config.yaml
n_head: 7
attn_scale: 0.147
optimizer: "muon_variant"
MLP neurons of a small language model. Each row is named by its layer, matrix (up: input weights; down: output weights) and neuron, and shows model dimensions 176-431. Each number is 500 + 50 x the weight over its row's rms, rounded and kept within 0 to 999. Numbers have three digits each.
Before each neuron's rows, "fires in" lists the words (lower case) most often at its 100 highest values on Wikipedia text that the model never trained on; "fires on" lists the tokens most often at its 100 highest values on Wikipedia text that the model never trained on. A number after a token or word is its count.

fires in: "to" 54, "and" 7, "towards" 4
fires on: " to" 60, " and" 7, "c" 5
L3.up361:454497525532434553579509450553434487567554471420491532435507568442612512546525465605521397544510499531430520507532520546475457438526508561393523588574507439486521518482564607409458501518461384561502480454534522529559464512572488511511497567485550638568576505439457521438506556517524482558472530525491489597444461530517533409449481400375427508483489495545551526427483429491549555518525563552551484458441501445458482451534535548549564524541403471551451477454456552545536489509476527446478486588460493588498495398456455441500450486489586515542460429504508492435542431382522467540506512462456499565488496576482443514536568484482447479480522507584567466519502471491434521534515460466539453492553558554523496481507462554524489373521481475469442597490496477549490370438454550
L3.down361:536475581528470432462523423466501442505462515489497506619494433440504529467446442546517489456519466502518526524463448482535524570537513528499540377489534533477580468510414465533604523533540573564491509520357616482557470495468538527544527430606483443515498486549490453513504477486523568439468529530544558506516557458496449449509473497569586545578426398583543489503616550523422547567460541537582448507505508534500562529459467478458589531513583498573522515542546520527477500538529562511600512520459420475489572524480373543580527497458458467465571498456463553383419426522524488567535418476583554467485528540458587530597509497469550560486479534487526587488469566520478391484418539497409482498507502416490544537471471410563564493463498664424571517581531385425522522513531390

fires in: "a" 47, "bronze" 12, "an" 7, "the" 7, "boat" 6
fires on: " a" 49, "ron" 12, " an" 7, "at" 7, " the" 7, "all" 4
L3.up211:506518477570586466551514569526524523478559558523482480571470582550583514487412614499470439486449549441576492523512587442518454489486519511538524587516566526538480526475486527505496495472618507448470447490485509479464472492527438477566500441510399548471517518507523466444483433478511604517548504483617504463506598468420518522468396491487487533507435498579482525564462509490448443428473494386501518423497588479485488430466398549506538510426576533565482477562448541521482506472493516503450449547598451595670498512501478473516513466497490556481498431536526504540471599473556454543500536564534417494391519551377460485503526551482559474537520434467449515502520508455478455562536543467573596597553561558514488543486490406485559488545474426557462456506546542457522525517545469
L3.down211:472481466458457474512535451503555514585541506456542513556511431484517538554552484578398494536478609488529345562407498446529509474541511480536491528538524466444506437468479435502426565534406506465577420511494528486539551507472570569552426405520482483454537562562456523461467427491464556490439565498487509551524466585508530520467525482478503504506529492416556443512526399446553585583487549482394630475558486571450457372521437467539533471540547443442486423493484596444415499466546480550500595480381518501411522515490514557534530526442484537527562397464476584520538559536490510464519460550494542537495446541485512514477436492576536412436409615459583385519536556485521418447503570547584556443522456466475484623562472541543605451543539488422475371537540458508477490514542484

fires in: "a" 28, "the" 23, "s" 14, "his" 12, "an" 5
fires on: " a" 30, " the" 23, "'s" 14, " his" 12, " an" 6
L3.up1714:477545535531486486485501471583612417547519560488560463457467498485612593522423585467514594498350481475520568472582545512484490501563465535469513479481434543537487500435527558600497513499486442475549452580431467475508548489526440577497516428481390585473469476522524594569545510454429509413463492620545467442409478470529619538503458486464488495539483479566480558449486465504535499530520511447494485532470458563600452557456589550501567425559511501474472552480635479547485530524543457517482506476518576439454506510421435450573407453493427534549493437534517543533511489585514463502583444506509585479447495443553465511477500578483497489524500521512523441519475430501445458512467555416434626522441445516472512383513526476535514460549460428422506521381447444471590467503570486
L3.down1714:507476613470517533504529592542505482470520489529454565611521428548518432519570522620405519618577485516446414545542447504569562470436573462536415412445542329509561473567460532546435517443534491537543487438543533510475492458519442513549506491476588512502494564466537531513643433518490528502438525634491498500480369513465460444449581514529492428461510459504551446519505425501558568502508490513451605543477544570477481450493437457405426545480522551523487444450514512487513416425458482538490490520543549481492484474594513588504564480482600558560381502529511513486470561447499396474493552483563500458522535480532430401532473534432511487527586484543482473522548466469518519491494534472517485515544505453468528449422434535572430517487503522490568504467514489499447571458489522

fires in: "in" 18, "on" 17, "over" 14, "during" 6, "there" 4, "already" 4
fires on: " in" 18, " on" 17, " over" 15, " during" 6, " there" 5, "ady" 4
L3.up426:431560565457616484505503439535548518542572548476517487527492485481543585535557503458516523632547547511508411498514609432509486432414417435533532492593493495548523480533501526611416460486439556481492449446502521587466543526488508406512446426375456470410635527442457485541507501550595479648476525485564406497471552515502516478581561508478518453572449535510438419587540463501460575520429435486616459517568504514528506518521569459550614420493486483558498457459482469506533544569568461516532433519393467448467428461566543507491411508517563431485492531523445449457470537444455507532537455553466500502544385428477544375536561526502544513473533493523507490503460387530511440564444493488454472517477492490402525503491459513513488489522505471449430450524543453482522530494505536
L3.down426:547395501444474571550513560497459454518533529427422535533491461400456532589468454543566538453491361481441434545448461553508459509495567506481481601554499441527479538486497472529596520544527447455553486536583490424526465431485394543509516541536538497531600493398463402451484468463448560474484430406491618473480584530557433539389565442534509570421483517454540474449502549423555416550536458452477529446479421530463494510516502453450519475513514548449491523477495478517456517475415523488457475568597373382516469474365559493577511470488528467444511452439574480432405466433432492606515502541464462450447515529476450570466460542564501478553457517497617546476470574587456527503499479517432487554513425382561517457533601459417480437501488496538516566461466608493519452457522481

fires in: "of" 25, "for" 14, "to" 11, "her" 6, "his" 4, "during" 4
fires on: " of" 25, " for" 14, " to" 11, " her" 6, " after" 5, " his" 4
L3.up74:537519527524473545515546535548490477519570506567483445434527570545462561533486601533494495462373425444468562612625558479431597543543497524456520547503492545495567528453467541495579594431546469481449536495529510554498557487459523497469591544517462517487655511436509548498498532515551528504536582414528459500525509583454486579440449548465396520503493534441473491464456509446510445466591427456516481461449479551581467454449462547476487452568476473536380552517512478515522524453570501379483462570443459508435503521474441562408554406409412449509486484522470529529488509508462625503530543487549499466413543539556482547544572577486583496349477595391476577557474540527446551545509458487459493497587459496417533527456408484452519452551496504587490541618464515449499398567465503
L3.down74:478522520489527475504529476456585442572528433569509514576512389605523447557474430535531569411473399505388473547445551542510519514517521398545468520516560446497469466558515510479567590613573555529515404505410506471501523502550539468491500519536539472513642498493505506551428488497497469484477566468516526455623595581529527535451419489408481496502469451475553398538504451529378596484547511569504431554508453472583471534461459470503482442471490439513448510504483457543484515533569449509539525459525417587508559604371620455464468545506522551554443552485564547551447488535478484502533469480425629621475547553425456595548559449470540453519452524461491517439526526469418506549450433428481478530480567413480517541467493490540621483537457476496546508544495547466551569457477446

fires in: "of" 92
fires on: " of" 92
L3.up12:490451520582482498419459506574501457516576505570379501359516438551523603532472507657493513467446598528520484520444507570552566572541503369405415579537528493516461482548551494498488504451436465564555590542577599471426428516584416529471492508526489590507446406491493516421457518526452562489493512559512605555473443450520561513491485558512497586536499442499521526449471427366427421423585496559530584409434462453498530422572485494553466426504502563546466416498495496525501451527544509524498526434505558443431596520486493448559556508526505482563469497567508516485460479402475516509581480442567514520561469500504587496522508389493508488487534576487518531515465496480441540558454548361511519438457467519476543463480502512532543505445533594491529502436527495526436459484454433
L3.down12:545425460468460499532434504484602552465517509412580456425575489531465527604496457582497518412482490519561512514522604499451517461565449568452522487427502531559539512453538545530486540608494476476488493628373479500493496505488455524527444523610569462454631498592531529510491499443527484525534479522437469463560488586476442512488530519502503614480455527464563485485559477551554515521511520490552432515525551530540535530486519487498474508529592588546538463467595525588534507502401491461494597330597460441519475514452513524567538522500554448492483557423469582551529495461542507538474524536486461516482576477678417482423447468475439499496527511502521497523477492492401553507518441465464449638479501592539545473433464455558438556544496443527570503450436455521420510605545380

fires in: "to" 52, "the" 21, "of" 4
fires on: " to" 55, " the" 21, " and" 4, " of" 4
L3.up956:472558518444575530475492534554536414444485605477430477537497516490524480487478479504461442426530541531581548369522512573469482336551462537466491516464571597529465550471508469530475548379553520547500468512475459524562503456491437487538499461519412377567484509414459508445454463598388466525496484472526367482363454523486542509576468473501433490498517419506463528478536566540568471421593569486476487578440491454511433506466571513493512519508457483525492480481508541524430506491526561457606494515467578520479552517428515467498435545501448389463502558457466490542462516527525476525482550454471509446555431484411457520443402413563586506488398507534480540471547624490433594482473451506386503428482525550552480523533493478536475458537574570552526421490438565506522625444449588
L3.down956:577483449604474505568652494601484480511464607553517481543491490503432553534510593522527497405529511518510439497407449423488587540647439460479541491534452407498531448482514521534373491488531511455493564449491520507429539558501489515615513484523554522419483525568546543498528546497612533487453557445485416516541454502493529482405578498432478517507540568496461421548457455521475514523399535485583445451450545472478535431529550413573456395437598464560515464477525435488436424466402571528529487429535404423546507497491447514506477497511530582459566517525457526513503518559552507510497565501463476480532524393561552343504501507450501509513538510515435422441483493532527438461450553563565548516569573503438558483410472517411562505519394417494565574542502425523511530557527456

fires in: "in" 23, "on" 20, "and" 14, "of" 11, "about" 7, "to" 5
fires on: " in" 24, " on" 20, " and" 14, " of" 11, " about" 7, " for" 6
L3.up402:426540520525398410435528490505508508511405461474461492362530570394557489472546519496490491489527447564431492427507504540614557481489493492550488456490556558611608463552547483543547562458543414567504503487496576450469517526515492443448484502496499567473470539462483419397560450471455525592419421551444587448534498447550449585499564573546475487496571487521537481470474419534481398499480500523481483544459463521366488494457498571490400459456522528540516420538447491569451438546390463441442450557531490510530531524512511507464539589469420433498450476517503518465486428515483458509519468490480517510525471481583632433569471551481511470410536574499456485418516591572435577512544423528514411507530531543414539537470557509465514510557526476502428465524416489513423383525488546
L3.down402:432430511523534612556493518434579526572579564498477605513493481551483386598540560543450489515462451558555407541509460535432559495591513538522426466513500527518534450523462466464416465507543520569406506452491503498522453495596514491541446473546515434538537494546425486457537529526522413511486560434534580501466477507474546582439492506469416514448565463512474474557538502431537530496482493548440513610516481465447495502518398521510548422486605571445541507423465455485465525483400479414461550555528432557510533547550548440542517548492464539523521582410419584527453444511420525478501551458447524507505547491525458556460469524429481486535547442458472549554469546449593536579471517406470603494385525535472486452509431456536466475435507516562473484424530536533511479427522501

fires in: "by" 29, "of" 12, "in" 11, "from" 8, "without" 8, "for" 5
fires on: " by" 28, " of" 12, " in" 11, " from" 8, "out" 8, " for" 5
L3.up358:508548530484467474415456482460580507516517569515461526464628431433498544548456432535403484462503449466492538499459534511521570506452571629525516494446481517436494393466425507578470539449494549512580514531412561531508494513459527640531513580594440495510493438487528467495682523564664452544512355495370510580527529456443491517408509447462444500556513502457526552488513506495464514464601513440502482550462505571471469519517507515531497436494511515426539440470517517490536545535529463449476469506511515489611554417467577486450448457413516485496600403503459498498521545566464525487515619613512567507533450437517568470424460541504556676507465513601602583583460520561529496503513484523435577528442478586440430487450414525521515538513456510504503548572566542417544504478468539
L3.down358:469540532570519476441443493514605487540542404536497368535440481517514575567444491429543507464499514545508449487525527487497515529444470400537605513510517442502503455534551410628489529481563470494429489499482479461523438499463554589469431484574521572489518458508504476500521457552497486516491439548544508401554532540447488545481468486492448470518461500477560475519488530532357489579475558521499368478613508450420458394417451447495501566482583483473517465584498487580497521513539545501505531439548429537437503588485510487431471635546462498440480533497568573503515461534510514544559497526441488503467460357514454412472435565449469536482538614511439552443512434465491474512535469483473443471521531455525512494506429469497588526606475495436459546517528386593566511597478494

fires in: "the" 41, "as" 22
fires on: " the" 31, " as" 22, " The" 5, "The" 5
L3.up1570:462505563532493474454509493557500566534511550577491480541453544561478504435453470463491427579518518504526497453482423497503551466522515498469496559617458588546507531491573518506364607493506521598387496501484563453565539522573585503538525570445546438556530620448508468473461508493491520479490459569510615462429536455479528516490487478548467537494437477443445470551418504418483506530541524528494440475497426393490604439454589420491356478524517497552640461480567452482476507481527437458561456521523512468446408548542488501512557550558454487497485479594571489493454538433528632483488352478419492465426487607537528461550549519446511561488561455495545515519552531502537526434419499511592516402530493477493544494575489564414560521377442560522570611491518504473536427389523438
L3.down1570:461515428543442514477548494550475461497524496474429511518514494486568542544332395502502573491478480499448475477424590498438482588537454541540454460475490491520519534474396544586527435528551490463552426462474548534500472545583486474498487518524514449453545546522452502442496438560549394466544525507521609614507479536490484566429524547445513441443472491458484468543484488493491385477516499390424508454528466505436459507422417451538588557495480545522486543482555492453468485536397590416464512495439443480432464573374499520392460460507484533405420498484361439526566531606488460598503597546541508467582556531501520513563480529540443506484508522556498499468495560572540533565420572527477472487607525476447469462390441422479518449478462492434485493436528558527486477554492575

fires in: "be" 30, "the" 15, "his" 6, "are" 5
fires on: " be" 31, " the" 15, "ed" 6, " his" 6, " are" 5
L3.up739:480573530578489470504589465592529491528515526451549471501485446509518571492510451499465515465490396500505483511458481535491584582504428515472459475536381490557565545422475548485451435499494418486357528530507547505481466522511389494455545488419530487516493537505511515529606500573515471423515487531513446451485515492532531500474517559507576503429542483529451430502471455372566526534539513573449601505437442566491562514417492526445488501487483481560480516580504471547453538254584537504471483573447599431438582483384601384526386527501476511542492521520541552577416508574447536487514477489519527493476565507558469514533494522468572519440471530475552527490422457542508556485506469459498531581542454419465586536476520529526545430442461566493482474507450465504578416440415594
L3.down739:574479488531508569399513569563467582460549480508526466446509606540541469477471518573492525493510516525488546413528484507539472520485530532484520458482553448463555485565531525489474518539502502563525456468509461541482488409548520511576564503494510556530463520487478484473506396525478445545523518509565600534545505565470424467480464530541493490414409644456601551534597427463432501511511510485510504464532443450497491469546501345515511572572524547564523473486516556455501469547448469569560437689472546520432444469504383520499531494545398565391514576544489467503463525519506449532591513489548412434568461485514481500534505582521496578519460456525474575413485558623557513563441442445508460445501553496508486413437591523535484516464576527449488489443562378484479455544491448